Part of a small language model's weights.
Size: 13 layers, width 512, 8 heads of 64, MLP 2048 squared ReLU, 45.6M parameters.
Architecture: LayerNorm before each block, learned positions, tied embeddings.
Training: a variant of Adam for these matrices, 1057M tokens, 8065 steps.
MLP neurons of a small language model. Each row is named by its layer, matrix (up: input weights; down: output weights) and neuron, and shows model dimensions 0-169. Each number is 128 + 32 x the weight over its row's rms, rounded and kept within 0 to 255. Numbers have three digits each.
A block is one neuron, or neurons of one layer that tend to fire together. After each block is what it responds to, as a language model described it from the Wikipedia text at the highest values.

L9.up385:150161091083133095057105075097128150097078143119102115147141107148150069071095142131099170133100159166161117159157184165128079206113175148131090146140143077092115126144083098191107141127217111140109186109158106154156133178166199124046157177142116126088134159139114134111134093110179154143130098143134120114124138147156143128144123126132144164079106121135118086136185189148130118151184204146124123145176095126151126163191100057100148121132095150161137116087095103173116109175082115089125123180107104153126089104
L9.down385:092145088114152130130149165106134139136163136144163099104126100140152139105111151110068145141106087035156119175116139182154140152103166165178134109151155147169157124128123150162124124197100110081101160141146120151106141118154104074134114094110099144165152106141095177096177130112138202146104173184135175162092072128155130154139114116040098103120091107138073047129164175117114122132125145135132100135135167116088169175112091086113061187192140079115172101082144151158070079114149168087154140146098064156133140152
Description: Mid-sequence numbers, name fragments. Two-digit numbers inside coordinates, race times and table scores (41°27′, 1:36.6, 50.527875), plus mid-word pieces of foreign names (Ouadhia, Taawoun, Fukuhara).

L6.up164:151117086093109084180183113171087122073170114172122147137072064152120143136155153199107190176163121140149125130071136087153106158158173096088103154101129124046131095132151094090133168125131140021134115144105115134108141139194097111168163116133087107151126141146116124134107166075156115142110128179125134131120132157073126133153114089146174148113152161087123125168143255161133111084154226076089145109187173129134138088161137158141095101128102114122112201135107162111092116134165115136104088158124070127098136135
L6.down164:118143151121095128140100172102153177075122124124132126085162168104145115143118113088115191178111130142124127140099158105107125147115110155158125187155128133172075169119141156145167173158115136145149118095113158115154151084156104150160119111071120099098106114163122124143103153122167115101232174163137144098109133113110140117129140144155101148133129071130116151158108144161128118114082078068179153079153145212168131070145125190092117112082160102106152120123126152120146132110114097148164124133162171167199133102
L6.up524:135131106105132120166112149185134139111142099092103106082163185151104145091121158168091189111064116120188126095076162114168107141156124081148107206162108092103143100177117129123157172167162130171117151186111126177107135199138115106121172132088137164140169132059150172130092161099130128160083141162090139134110072224129157100101161117103138096034167147128105097149156160131113148170125133109106096168134089090095154136158117088149149041140100173128066137133130143133159125182153094091100118105098154152164134095
L6.down524:131081054142080085155073124106138111162155098076160105081159205148098102179140110161104162134052043095119182086087173155147119179124093128101118144094138174142128098151115115054120082172134144130095100122074192158143064109184156147163121124047192116130153132141198150094133148159117128104160198115102173126094084157123126152184171135080124157180098127148163128158117127086108171150125103077157093151106130066128137159105163074138131135163150182128133133089145158132133092085147156159118177140140167153108067142
L6.up987:125134135083125144065120082144138164091154092147070105094173115172121202150153156144137184082101110157128122115177104185145053166109145128121072140123132071095141129195093148158119119165095094125119160186145147149123098146141143144138130145112154108145088160146141174094154132137197137167084181121144113088113119160099133124087096127149146151141139146140164157150134143098100088125093142106068029210200096085094149105192115132076146137050124162107093143114153124115132165122123137124119080140097059142137103123
L6.down987:185136070153083092149133112236107140097143167108123183154130173162159154224123145156134162225065117161121146118156123143160093144102179100126142095245169138125120087133104125136114136151092152106110092079060122167133102135182145157128098109146194120092105124166152121161144140172156133090186139211180106105085113124133150119106145117180148109100109171151064091146063128085143129090122100143151168137161179076130180195144091091077099090125102126183086117172105153091160174112145142149116152119087163037098160118
L6.up1933:077185085086143126118124074139138129164140073123078124145136130159124197150134115168070078097080062158103153045111145064109119122182136157108128134109167064069118132119136210162156152171137146136141165126092107111105168140105084109128175108132158094132074141060132163171134143172086101142082181148146107077088107169107107168112085113169045064146187152142141098094113139176098163167166105103171045147173095170100190136151138117160149118128104149153141159131131113134096143155187122106125095132092125176154066121
L6.down1933:207130138100115144146128133173115186141149132164140116099154101134150128115119159134156108173098133159148146178168133118145120111105110157126186148096166108109163107143097129148111089082108129185118145105139129107133081113133125106179129126121092154125123107202120131159118141102124109119187100116172157169148140102086125222156168055181129033072117099063092083106139090150100152135104166142188146111143099093137146083155121161058122157125129105098112115170110108128131090140045108130111096122204109097217104102
Description: Coordinate seconds digits. Mainly the arc-seconds number in geographic coordinates, such as 52 in 34°11′52″N; weaker on other numbers and tokens inside place names, tables and statistics.

L9.up1280:122055160114169166175084174107161171123142080103151144173114126146136121118076141091148145121136096175215123192136137142112100135163061107118157148141181090106141122186209142182147153108126113108162146148125123165119122089109173143146161136105123112113177165128066176130151136118076143175147143101072138131125147108109131109204181141114100106137101091199074083142192142117132135100105092140126156097198066147133104145099067072123132169147158082098105084083132103127149162132163106143139078120177131130132123090
L9.down1280:114142126115092177181083089170158171193075126119134103129125113194131082113083189087083091154135187131101111086103082102166101131117100133106081106177168131126151090102145180144153163150134128109139159104105180142120127169196132093203134119109151149154180118117097148125157066140163096202136118093175116165118081145190111179108148151090159085133150105160127176141097110140139108093085110093143157129091055185177109191113108127175081093128156125097106168137126158095114134100201128154127053145126112134159075134
Description: Structural label starts. First token of section headings, table column headers and infobox field labels in Wikipedia markup, often capital M, e.g. Material, Lane, History.

L6.up401:098138187123147132125088147087096137176098123062113142153131110179105137125170134141103178093101127132114120038149161152146094095144119184118137136121149124141160113156132161109139116168160143147091194104070126124063145189188112153144118118105068138138130162061114203130165095100125069166099126046144140083103130136150129154111205142148179112106158095133116064171173095176123141077123086112188093103113113138166112173122131150097173157118180131149124110098096149201140165189116028130126095085160123107187134153
L6.down401:146069133139169130133117135187097153150109146135171166173106095118083131094088128104063118163097067110134146144073086117112104121112114205099128149135168101138174148054122196096111139190123111149144110122147127153102108116069111135152095177155115152115097101209071107152138106099148101142122154137158170178193155176091175232146126171201126090141159151128115149134150088141145147153141124104161140164170093118157068092168107134037149098122105118136132116157121093157145113081128090136137146082091122179149117100
L6.up434:111106154106124118214137118143151109109149072150166109174141165147099126114108170108073109083100109162100133066084134104147082095172140142112113129176140132160133085147122135170125145126112077124066138088092129154109128164128167135109160132089051118122162174106145174115114113080127119179179103142135095101159106165121160110117167112132143104142175100119104068150133120148126134210116111124140099072129104116109146124140160141137144148050177132116107100110145142167139164151197055097145120127168092141130101134
L6.down434:124085170093131125197138115150173097131127105061115079189134146161086124174116102126121158113145170108157158105170108104132097152187125102100100172130128143076117130170115051152106092139139092121139126111140140172178081119077106135184098086062099168167127089153126144144163162186139078158196109121159139139129139147114172164184150104128152118089116110142111167062114163160095064170110131159146128102231123119170139132204186077170144110146126138147190104093084122123115117186121115129135078088153177096164083142
L6.up1248:138160173134090104123094097088089181115163064115114130134163107210086120093141142177114095113131118153094144155202122151139125225187159122141145098144139118146145037171115151131103128184112158100039158153104115151133102154152091176139163166095106164157126158090175124166180170141138134129127220127149139104160123140112164119153166155169130137124114134139105066095161136135124149096107058097095113125187132170135100136102100117122103102099144152152118110064092116153102141179108088160099123082174121134150117114
L6.down1248:145102118125139108132152183101131066111081115127174200092139107160160169162147109110085095122130098104115145123107167133100135040114131175132157123139092158129094157111133132119139127167201110133182149111096119025165131168029131165124073135145122126112174133167138121138088123195138180070117126119101160139123081068071161138084144095128126095138097121135127163131088149135173152172124183142137098141171149076153142101129128144150185147160175184161122156094160119113093094059123080083113114152104131151111185138
L6.up1817:176121110070144107183144106153094177041157060052079139117130146178091152137096139146079124140094086105199158120145178128108104131167113135117136138126157112138140073216165115149162147123126190163104148135085096089153147110173114126117125112127089160149132148070138182164124127109089124127100145104091174127038107146065125138189160126133149126158148138119068081132161132092164129091099070171148106086106090172114163179124207123142111048164163111103116116065086094154117164188102084140134162117173120120125206120
L6.down1817:086155106130158073067102123104141070133124132117160084167122102142126085116128077176055127062130147111072106134131114134157156084119165133082112070157121096146111077111084161143153070149117105109145169130108216151080113147117129157104136141120133093110121084112130085104174123063058157187152106136146087138129145100154233106123164102151130126175151100136183191141171162131049142139092135183110153133201142055157109118130039058157147164087186105132185137149159138118140083099126168138117077105145135077113098095
Description: Section-heading and field-label words. Words or word-starts that open Wikipedia section headings, table column headers and infobox field labels, e.g. ==Personnel==, Other information, Succeeded by.

L8.up609:226106094102115152178118091185078126165136166094085130172133091168107076134147136127164132117145153104179137163115173058154142132113083128079087102139111141162121052130189146193124115112174087127137147140107094084109116103173128081153105130118122147107080183111120164088153180077115104090082125119145129131126066156082128148158185171091128087129153184055198061154109094192147156133148103080159100145117112134172091213076134056218092044112172129132142136084086118108071148113136120103147119105116096122158145125
L8.down609:085158105101074129151095139070101135163167114139104101122128090095126123101151135148151113119118157152075159136136151143102085091093124118162159070061129089144138120153155144185111165142091171160106067086110140174130150100153115149069125117174120144131093095188136125058167102140094101164167143153113137076159124123125134092150164153129127163106100124102103109079176069109111122082127068128101116181166186148177139133181117137079120086143166157102161073088140124141012124143101131141151151095159130076074133168
L8.up1204:176110140109160120178115165110094134051094149117118176166194113161116108090127156127158181187126101090176143137141193098123091115099131110103121141161138093106196084167101120067094144160172130112120129143102149139102137121121122107138093172152087174116130159158086181125181183125161147124139102151087159035161110089117149163204138159093162150134104139174103107064119128172148125078076133079241136072104116093090146108099135130105075117125166184103118111120086077102122129156109106126127094123136155122136091124
L8.down1204:116183131134216118155104141110097156109165125186201112152134180228161092136107110117156117104135194170151144100134150177122110098088152098079089077115183078187106126158152107148186113168083151117154098099172133147116114155044123167178068091092121133154033117153133121122101194156086138152085169158128130137134104081120138073118104155163123143209174166101178150101147089111119118123073131099122133146100092083086072085138122149129138133124068105120166105129067187136118140123133124141125134125152137105072137155
L8.up1829:134103099171179169121086103121160136120115101119108126147163083177142123081152136093048159119083108112197149152168159039138080200152119099147094184163124131161120047136124119140121152153128139123091174124145114192113166136106085151150135125140124156113185163107143166171137139166156153169143106124080199062154109184100126195202152155130123131060116120102123127084214183141139149101158155112139076085113099087121097146074122117078112083121110135179143112130121122144107135193132156150115114091131152138150124135
L8.down1829:119142131115110142133124112111135188167119107124138122128127087167160113137144109144113142145122134163172100127159143137157145112104175104101072131134159104156098138177167143133150134112143172166084161075173132128099187091047139159106141176102142106107169160092162120155122156113149100061142115149147140140087190120125124126092141136133079157176110082133129154094127139115192139093102083120158109113119131101086147101058138160167133183151088134167134119114118122117132108156117114080087147183165156148089081138
L8.up1899:164069149148128120132195118161104122104139120076101081166148110173128127138178135165140141108114141142168120153107122041158129112121194094127104176155097181171211098153207152138086140101145155143123214149136140139156126099203107092124137138093104159141122118181154121071192122098117104083112152158120184094109113078157141140204141141133111089151144133174125113163149169152082141119106169038153138103155071144083097103117110090110082125090156138129068139154095141119116152178118091133124116132155140093124139135
L8.down1899:153158122070122159129186155104097119130143100171174126163153145154145137141087152164137167076108121194161106128054107140150077100093138148121089094101176142144119078103056131160119101132142191148151164190106198110080121163174141182088155144139122111068144111155096150110085134125108117129071174162152075107136118138152118103105149123194115190129142108094143142122107061086181153145143105167111123129156138173168175171119170180114090129167141141108070072102142135106126071131133094097125138120144164144076125095
Description: Infobox field names. Word pieces of field labels in infobox lists and table headers, just after "- " or "| " and before a colon, e.g. Years active, Country, Language.

L8.up15:107113122155142148177134069127115162131077088164131120137156139174092144105124146089123140120172097075141140115085104155120137080180096117124145109102199063134128152154144139172098134169114102097152181145151111127156137117155121160100164144102193118255122164147130082123142088107134151160106134171103125111067126135094125161143090141192158136141205175110106124191107156174101123114108106142086099119155133145113112142100106165117098132142097170096140116128186097161126116110124152124138106153140102135160120143
L8.down15:159143136062150152170136105167113162126120037234169107133117168146084149197068138112130118189165132129095135136108102098138149185113162057073111130166087135114057098161066147130124139071148118138133118109146189145101123133104108072049171132124145125112085155127064123133157187166112107140081105079131147136138152124109089133198166176134142083162076104109171079124157141180135097156139126094137133154113118192141072094082182140165192166121127158171113163148079205109131149130121138114104076147143122183150120180
L8.up94:144151100166073106202131135168092128133139094165137099176182042141070137085152163044129112143084136113117166150056071150099142153146114046102087120156116051162149083136212110210130161141153080117127071119116107104094169103111026167052138116112154175137072204088112054129141138131176137185064144130159104149085190119118151134143127127155139119140132104114170155134091160154105150179174172105138126133122151135156090133079109145090089085117105141093134095186147105113162102144113108163135110140159159177147091165
L8.down94:161115175126155129033164158108130108156115145101120075175107161091190127123087079191110072147142107115152117143149144153176099156120219173093088099097181107122105106117148125097079122178122156128161093136138102135115168128125092094097155153132153131138132130199145136095142207087192132098182212167073149078105151126101089151131162187148148123118086169119115135127139055054144161153118111096124193150136093163110091101097129134099139089115100102157116046117161107149180137164121109108101200092072082128167130135
L8.up359:106160151103149164117073115137146136176099132161099097141139122176116110113085170182086129126098140118082072079102142170125118151156180099102127131153171111098157094166112149180197165112120085150083139104149086121066130205108089109171147128139158078106150130105140166145134096071098120157145109037163070183107129186081136155141130151147144133144151076119077141130114181168135223099083157116155153136158158130093149114130081113141096083136090150077130122134183109119154125172143123151099139165078116127173106112
L8.down359:147136094124131176126091094177187090156116159165205122123170098124095117105138108097085076075101113140109096120164131098104136177091095141125080117093111156144094150082106126155157148088123148154057121141149110156135203098154095149100102129128091100066094148132133139176132069115149142146161156135153135084195113163133178129136111085108128123141146083113086124119090208169137063171080097094151129091087159105158137147107124123131114118132129147176098146135163166141071159138124148098125121176118141151157098133
L8.up1744:156171133134147132167118138124117169108114046132110134140197123175085104078114132159096105150092130147145166136140155125177119206143109132103088134115167067157181064188115104115150083138153117174117127182155090131124122078104094171081153155114103171111184140100107109166162071130129112220107087109072139102083160149118157185139156130189119155147194106126064071163174171063119150084139100067121117109130143058099136150136111097121134149114102114130168163119116146106126118191125144121140068096121102165214071084
L8.down1744:089207145081078121105140103157115120157106206160173189099052152115129116152152106161149142063061164112095129166116123056185203080130149142094168145165165113168093126091130119117151084143165137134151093117206092136102096088168121064132116136132108157087127141148101143101042135115107119135135161079146130120183138067121114130101168080125157103097160128056155168133157101121164167102107145124171126203121139168149161057122100180149162149135200121114116087119104082171132107090158195149136195179118110180143153116
Description: Structured data formatting tokens. Formatting tokens inside tables, infoboxes and statistics, such as decimal points in numbers like 63.09%, blank lines ending infobox sections, and list dashes or cell pipes.